python train.py --d_model=320 --vocab_size=2321 --norm="layernorm" --norm_place="pre" --positions="learned" --tie_embeddings=true --init_std_down=0.00271 --lr=0.00837 --lr_head=0.00483 --warmup_steps=200 --schedule="wsd" --seq_len=256 --doc_mask=false --steps=6286
MLP neurons of a small language model. Each row is named by its layer, matrix (up: input weights) and neuron, and shows model dimensions 176-303. Each number is 500 + 40 x the weight over its row's rms, rounded and kept within 0 to 999. Numbers have three digits each.
After each neuron's rows, "fires after" lists the tokens most often just before its 100 highest values on Wikipedia text that the model never trained on.

L2.up495:463503473582525479491545500473515475507465484515487483472527565518623517547467526494490515456480493582487508555491491487489522476465600538536465558540516471420529506459485498459525483477509527505555461483567526516547381574413502458529446502450520498501450466546486468532447507546477480571440512549518446544445444454546487506495498584511518449538519523514529517552477409494574511469520
fires after: " b", " B", "res", "our", " fl", " c"

L2.up66:460482541530493553503459481471430435444506485471515471493484445516503560447494483490462525463511452546500475502504530506542510503530530500464475496413503499504499435484548468458479504457446438546506521443508522543410469484577449572481453517495460488456491549504504511433498516484513479595507553451500443519545434592540448563457501484532546444533536492469575461545517494519414492572509
fires after: " K", " B", " I", "w", " Y", " U"

L3.up934:546482512523544530533475472492477512537453483480459528527502504481540576529455497568541496541553463514497455413497505441458436514465529474575421575484494538548465516519457511494577444423515527544513493469500521466555587571526493520467504492480494436512553571466557573511496513490548492530466519492440517430525532469496509515488546489507472493504514565476406530519491485535488550539418
fires after: "B", " B", " d", "g", "b", "A"

L4.up1077:429473532600480439478477483485423495490489467533538531478508477488484508578465484515532550498475570496455428511504521503497564453565538472506548523485506495498459530453477468515485489415490470479515452438515493511558494492529429524451505506545469449442464504549523545562465521436506428496500522565551507603500517469526481516489499547540455419562506447495519485438431485517543588486432
fires after: " K", " s", "S", " d", " S", " J"

L2.up500:522523478423482499460585505456511549448476493454492437457455522544486496552573518568474475488475546507517486447478450497495548449545520495579490461548547546527427549560496469461496516483547515517520512547463539418485520526518496449530515526430530483519480536506477474458533529528478460489531499528582443477471511511437406484412502489532476506588496451570529516524474531518412418597475
fires after: "ic", " Ch", " R", " r", " C", "C"

L4.up145:472429539467498625502603449579505520518579472513466518537474507494504529594477480527494538496518541486449489528562546427524525477445525502509494574455507477539415506544404487498522469483506483523552490580599515480528482541480461533459564468493421507536486514548532432430438536478532519597482502449520504496460521559521526528499503525545536477526487542500495442454477494510473475533440
fires after: " F", " D", " B", " d", " War", " Br"

L2.up814:534477477580580449461486433561437521524522479521553470531485491519513491574495600488523488489537526465498443511478502471493503416563483540531541529535460516469456455458552497461512458531536622586514521484510494469513512472471479547470462535460531441472503555458520547510509431444605496421462525539547531460512503558490532469453439494537472491491519477486527512516505438551434490553553
fires after: " L", " l", " c", "n", " H", " cons"

L3.up752:509476436508498513491509482511506442520544446529555572504480504449511519548497460512484511482542468519470555539466484529415482500492544472524562488489520530513415563522524484428483452513496509519544487457531486482544446556474448516484509456473505476476481419541488478578479449558477528568571478538552530533487452514513518510491538559474461502583458535468416464546520496471500538497466
fires after: " B", " v", " b", "B", " disc", " App"

L3.up740:485541586542486522532501410519480505454447507468506527389419521437512535455500516503519586470500583501512468509482492441518438507454547491506570550466449494482542444518444505455461479495424461481526577497508492508464545507543527529481482527407523542498536580494533453515549523516533440547476526559484538503535465463515511531411511471583503615511488525500456507552532482510469470566429
fires after: " V", "B", " R", " B", " ", " v"

L2.up515:474455529493532460485487475497454534476469475482495412458440573428517503505498477506571424472463537576449472502470530500471501553541463498443531461481531482494490454499502574486422459410507602483513508502522424508476401546510532538532477481517481447513491530477541473481498447533544437541447534515539560512557551518541434570493502505534531524515496530575484503440486455487443483454377
fires after: " S", " D", " M", " T", " J", " B"

L2.up668:526504508421488473472537561536506503525514529506508473487524551522454479491550376606457476462481509418461505564532547491512436523527518392504472591537546488559473498492533541533566495464484552486532555562487505546510488486481459566435461458493452425489515512495496562450519511504485474463554468513541508547490457489475458511525570539429492500493444503461493483507461482488554438487430
fires after: " m", " T", " t", " p", "idd", "P"

L2.up50:486500560527516484553472522484544541475497555514461499487498457452459481450449514551481535460522490512491468540457470445530593438513514548377494481452556515430513575497489451477523512478525514499506489594494548529509431517518533518425520413457588549450486558552537470561470511540590485547488523455454453466526502530524512517484499483460454473516521496533544554523535458497517490589532
fires after: ".S", " F", " B", " J", " Th", " N"

L2.up38:488495518461541500584508463467549495442511529531568541465518522465511473463546481543481522432463512465479519483517476441478467418509504423435462489526520536512454561453564532552497493493524522445482553519472479492492511449475446491532409476519555525474492467520519569530465555536441480481474517485494501534408479511515501519478495489467485418512428511471488463505527491548538520513445
fires after: " D", " d", " T", "et", " t", "T"

L2.up262:474492557530490527490470565522510472520587507515419540587442509481509490581539518539451511472497457494446521485521517541462500498523543522430518436534462496548534542508504465386497496483475568568531514462501551502521486483531467547482462485483472538550490436436560571534453577505454489494577441486564471564459453456469515512536544536475564495515545503511488544558490565490474466486521
fires after: " ", " (", " b", " W", " \"", " B"

L4.up208:496431509481587500486565486451501556493489477482519519435508444486582467514489554496460486488450530469493475555444447489557503487614548500500532495482510496489512504493491547521447524482546519437474484405596452528487484596449438415496476510501410484511479469531536469465489468510555505400559537513563508510595520531528464516509547450472456530502490476541490518550450460474529455482495
fires after: "ers", "n", " S", " De", "us", " cons"

L4.up1195:495544495546463428481496499462553493510473490528569466402554426478447518528500498534547518498475495493494492531569534531480506540488613430509548458475548465468504450502508461467531484423500460484487566482474537543477505479532537479496463486499501467507535487461476455503512520572495490531538528499595556501519512513531540490466509494530535452497477514504469485547442437543485509410499
fires after: " K", " T", " Sw", " S", " V"

L7.up358:494534460538455472449451426472555497511486471467481554513417531533551526465484473510483501607502424523488549493465460502508534502510524501529488511478483524474510545492497544503481455502466490428525522577542525500486571503526419468529452502436535518560452530543536536434519474582509453542477470525573500460446478471484473496492524504497486486471449576492526469510529501469432528540514
fires after: "ar", " Car", "C", "A", ")", " C"

L3.up1079:514412589565542477444472496498443498531514546433515515417538528550598521486625467514499536440450529463533469538516530453478523507505542525507552520504612470575459565538440573484477478499463557503513499574426499476593488507520438428522513494478506516539489524479450426536435511521574492514563443537441461515468463451418507461474488524448498480522512517516471517548490549479569501549488
fires after: " C", " D", " c", "em", " int", " ac"

L2.up460:495504479562539448419478515554550483476438540482540491409549485546527573502456530478535510520473477506486457457522485559532532461509510506536519474527562479428473621446534456505488495507533577504542482510509441551502457476481471460407479422529495484530548549510591420520489462533508497494495475496571499492506503532561505470474506447450412512585600489487489500505503510504418472507468
fires after: " D", " F", " C", " B", " N", " T"

L2.up660:475429459530465521474437470553488528458488503465474460508558521514518475438489448576473522445514543485521501460514504545506448498535440460501545511442502532476500426480438473495448542502489483542487547533551538575527423481488572569542530413440468484424534583439466524497553462498506514534550486508553466417531447507508517487562526437488486432499484564544495457513503473536509440525560
fires after: " W", " M", " w", " B", " K"

L3.up260:488479532538523558500429454554489459485457536463501501455473495496476552525482440594492526569489521473477442516409522505503551556472482504484478490536619494531485500514497513512443411483557585541517409497511486500606532485528477526480473505474473465465538527492511505507528451451590541483542511545581447524547554481503474431482535544499462475434426557500542443594525505524499415534542
fires after: "C", "E", "A", " C", "c", " c"

L2.up743:397443542479550445515506437435506526438434535516454465558494487545499499542439542514526477553462469585467528479477474481507511551471521524409495497525467573464470501532560474480530476459559537570510480471543461593502470524418510428518493505516448510500609531523537459584537492503528543521441493434496483496477577536438500592530488518497433491533526516568484397498505542509452477530488
fires after: " d", " D", " dr", " b", " T", " l"

L3.up301:549540502535433490417480461484529459581499581507523455426523543480547568492537474473463420513578433509438457483540521462501561521523471523482501483523490462532469541457449465553527467491437509480483483511486499502434415520493495503556514522401483523525498488539509494458464590489466474552472469513528461494595503540437478472507550441500499441479536545521487473528468476534466431516540
fires after: " g", " s", " G", " f", " B", " S"

L3.up276:467508494429535455540471457490494447487511521483497442494470435462435442497495463469549546521545504471500492410471526483553461502486489549512511511489478493466535492496499513566527529523517476487528549478538464491478554489584557550435436471514579535390444514502466483429460492563507478535467486503462569474511539471509429556487439488420465564523526545517543534535453394498510501544559
fires after: " B", " H", " J", " Mich", "eb", "oard"

L2.up1135:486471520459486530461469574473566468532600499557511504510571554505539529476505518545541472483524468448534475580466550504495463384537503487525546494479551468508533492460400453592542504535483465484515502500558563512493508520514480557519492575501564557577513546547494527471420462543483489471437487541479502509564527459468535431487493461435493482505490497479529479538560486538594441485490
fires after: " g", " G", " bl", "r", " l", " deb"

L3.up776:477536508559512467514538381531429506448467470539521424490540459508575460530461492465471422562516532559497438487539509446485559568521528495516526508586478512414467469449422498418436499485515499534526532469483506554564593545483449543446501410462516507535495444460525478528451562476495413462459465464473452535492519542476477519506489518499508489462532454417586482556519550465529528578499
fires after: " University", " K", "H", " S", " Con", " H"

L3.up1069:545568529527548541516533425492500539519462482481547541562548540594452478454424530468491500497467574533459523536487621466453526470480474503494447596541501474571502469517492555479507530530474463535489431453554475579497489456519556448435485459510478527503500435502519488502548523463524506485467485569487452514539482507477435517542505452503492500537495499467502506417447497455497458462539
fires after: " s", " S", " sc", " Sc", " pl"

L3.up732:499568479527531492489514488529495495452559459566561549449529465520478469488541559531444459539507448501506531533492506479560613490487530493564541462484575504511454525537506526534511416518507457466525527447526518549478491493458491462471494494543552460507521503461482496476489510522508465457523484589500513476475467509502565494541544508551451507507389515499455510494466545534491525523514
fires after: " K", " T", "ok", " Z", " R", " Y"

L2.up192:551567517565508432460453497444535482503495511508551503520556537485491471460480521480468467510529514503500462498535463497520496495614456536457513552443486494541477495503517562490483495443488531500562545429457571472476487497498514470506483467479525516431478476551496511479484497518494479482439449523461481470551478486502505488430461501493505479482603491563434516597572494468567454545496
fires after: " S", " r", " R", " m", " s", " ind"

L4.up556:503490505451504508469454453510452542474598513514509499452454504475489512553518530430593436495454521496491528468450386457569528493514458472499505518500587522468469560514582427507518514466484520541444469503490506509516530555465494498541486518434529477525495549506496523523528497572535446533475485482603564483476503521571500451455467562457484537524459504498527436495531462473478469551487
fires after: " C", " c", " com", "C", " N", " kn"

L2.up35:515526499491514437461488447540489510485463495522504554439570432545491465508535559558492451549476449522516506501457466472459550482518534494423583451575476514489480563493494623543437510469451516425476479434421503520485494546500513535475494514547491505452560484507509560459484535495505477498548547503521518485455567555498520507546499565477529569539469524515500493470451468485514567435457
fires after: " K", " k", " s", " Z"

L3.up702:533495504470488500487550470513467488466461473473478530545520512413450511487494539497531479510503441511522456485497542534465478419608480423463494486610510501520519483457580567482543445511484489525436459468547488490491530512567541415467564393522468464443521450534535517480485538532527566436442520580432506535498537524484498523469531509471426534466505500428443469468510488530462493507426
fires after: " R", " r", " J", " s", " S", "st"

L3.up1020:487512498481481513479494475474497474433535549503524555509482505559503428543543467537514530497528554512504502517424418556486504554583469552537446503452534464473478513422511519394553475534491507535529487535522500463530485506501378550405484550457519505491473456546524524514488470480593496489492570533569487457511508521570593490469539529455472468496475447541525435535494529477504507446436
fires after: " I", " B", " b", " m", " p", " th"

L4.up944:437485541517495503488555408517585506516493521504546499585506541533539525520511451563491516461558496484430421526473477489406489503539530459527554477501434517484493515538514501497524502458503414516510515502467424572569501510474501459458576463452506478467490559448477358539485507468477478474496491530584499540440447506430583494474542487513577462551480465496497495490550480472451520443424
fires after: " v", " T", " ch", "enc", " cont", " int"

L3.up1172:530511530530497529475527505597492487566509458500471517474552526566523518562506520610520562480497467515464469520518481455471507516487483506489471494536522558462502451527547564556510422491622479512468512538485494496507506483547512468500540439449403479589549504493565496409460556497419451535467563509483568472456480501532508567523499485483428539521477500557492531507484449466478437529422
fires after: " F", " b", "B", " B", " D"

L2.up174:517529509456471538475481518495504538481495524521460499532557493485539569489461569444558616509520545515513510483563555457523475481479507420538480476523504511507576445522555536544462445511526488529467492456541561450411487517503531402476527468496525534498481513544447500510475492476478491469509520488500522519510475484466488556462423516428441503521490547557514471516528489511408509467545
fires after: " S", "S", " s", " Pr", "os"

L2.up735:499576499508474430437413503542514529482512485557521501521498558491543459470488449516500485513508442468554491522411519490566474528581491542511479484496458478502549394504474502514507415520478505492444493489471500468442557532521494533576475501470522504485530510504526537524486492495547488502474496471508570485474557490499557493528577447492389455479497531462499486561550479520438504555537
fires after: " l", " L", "eb", "l", " b"

L2.up601:526514461528520554517461469547454454460502583532527603498478500431552501529520478502496463496401494487524546512564547493486515513443533565455476470465607464512468461494473502458420522547517451500566520519460581540468436484480473442527509471557524463448513478458504502477579524488488504478419508500503460509390513511478530504535603499485503440534483545502490469519559533529498469556452
fires after: "b", " B", "ok", " T", " t"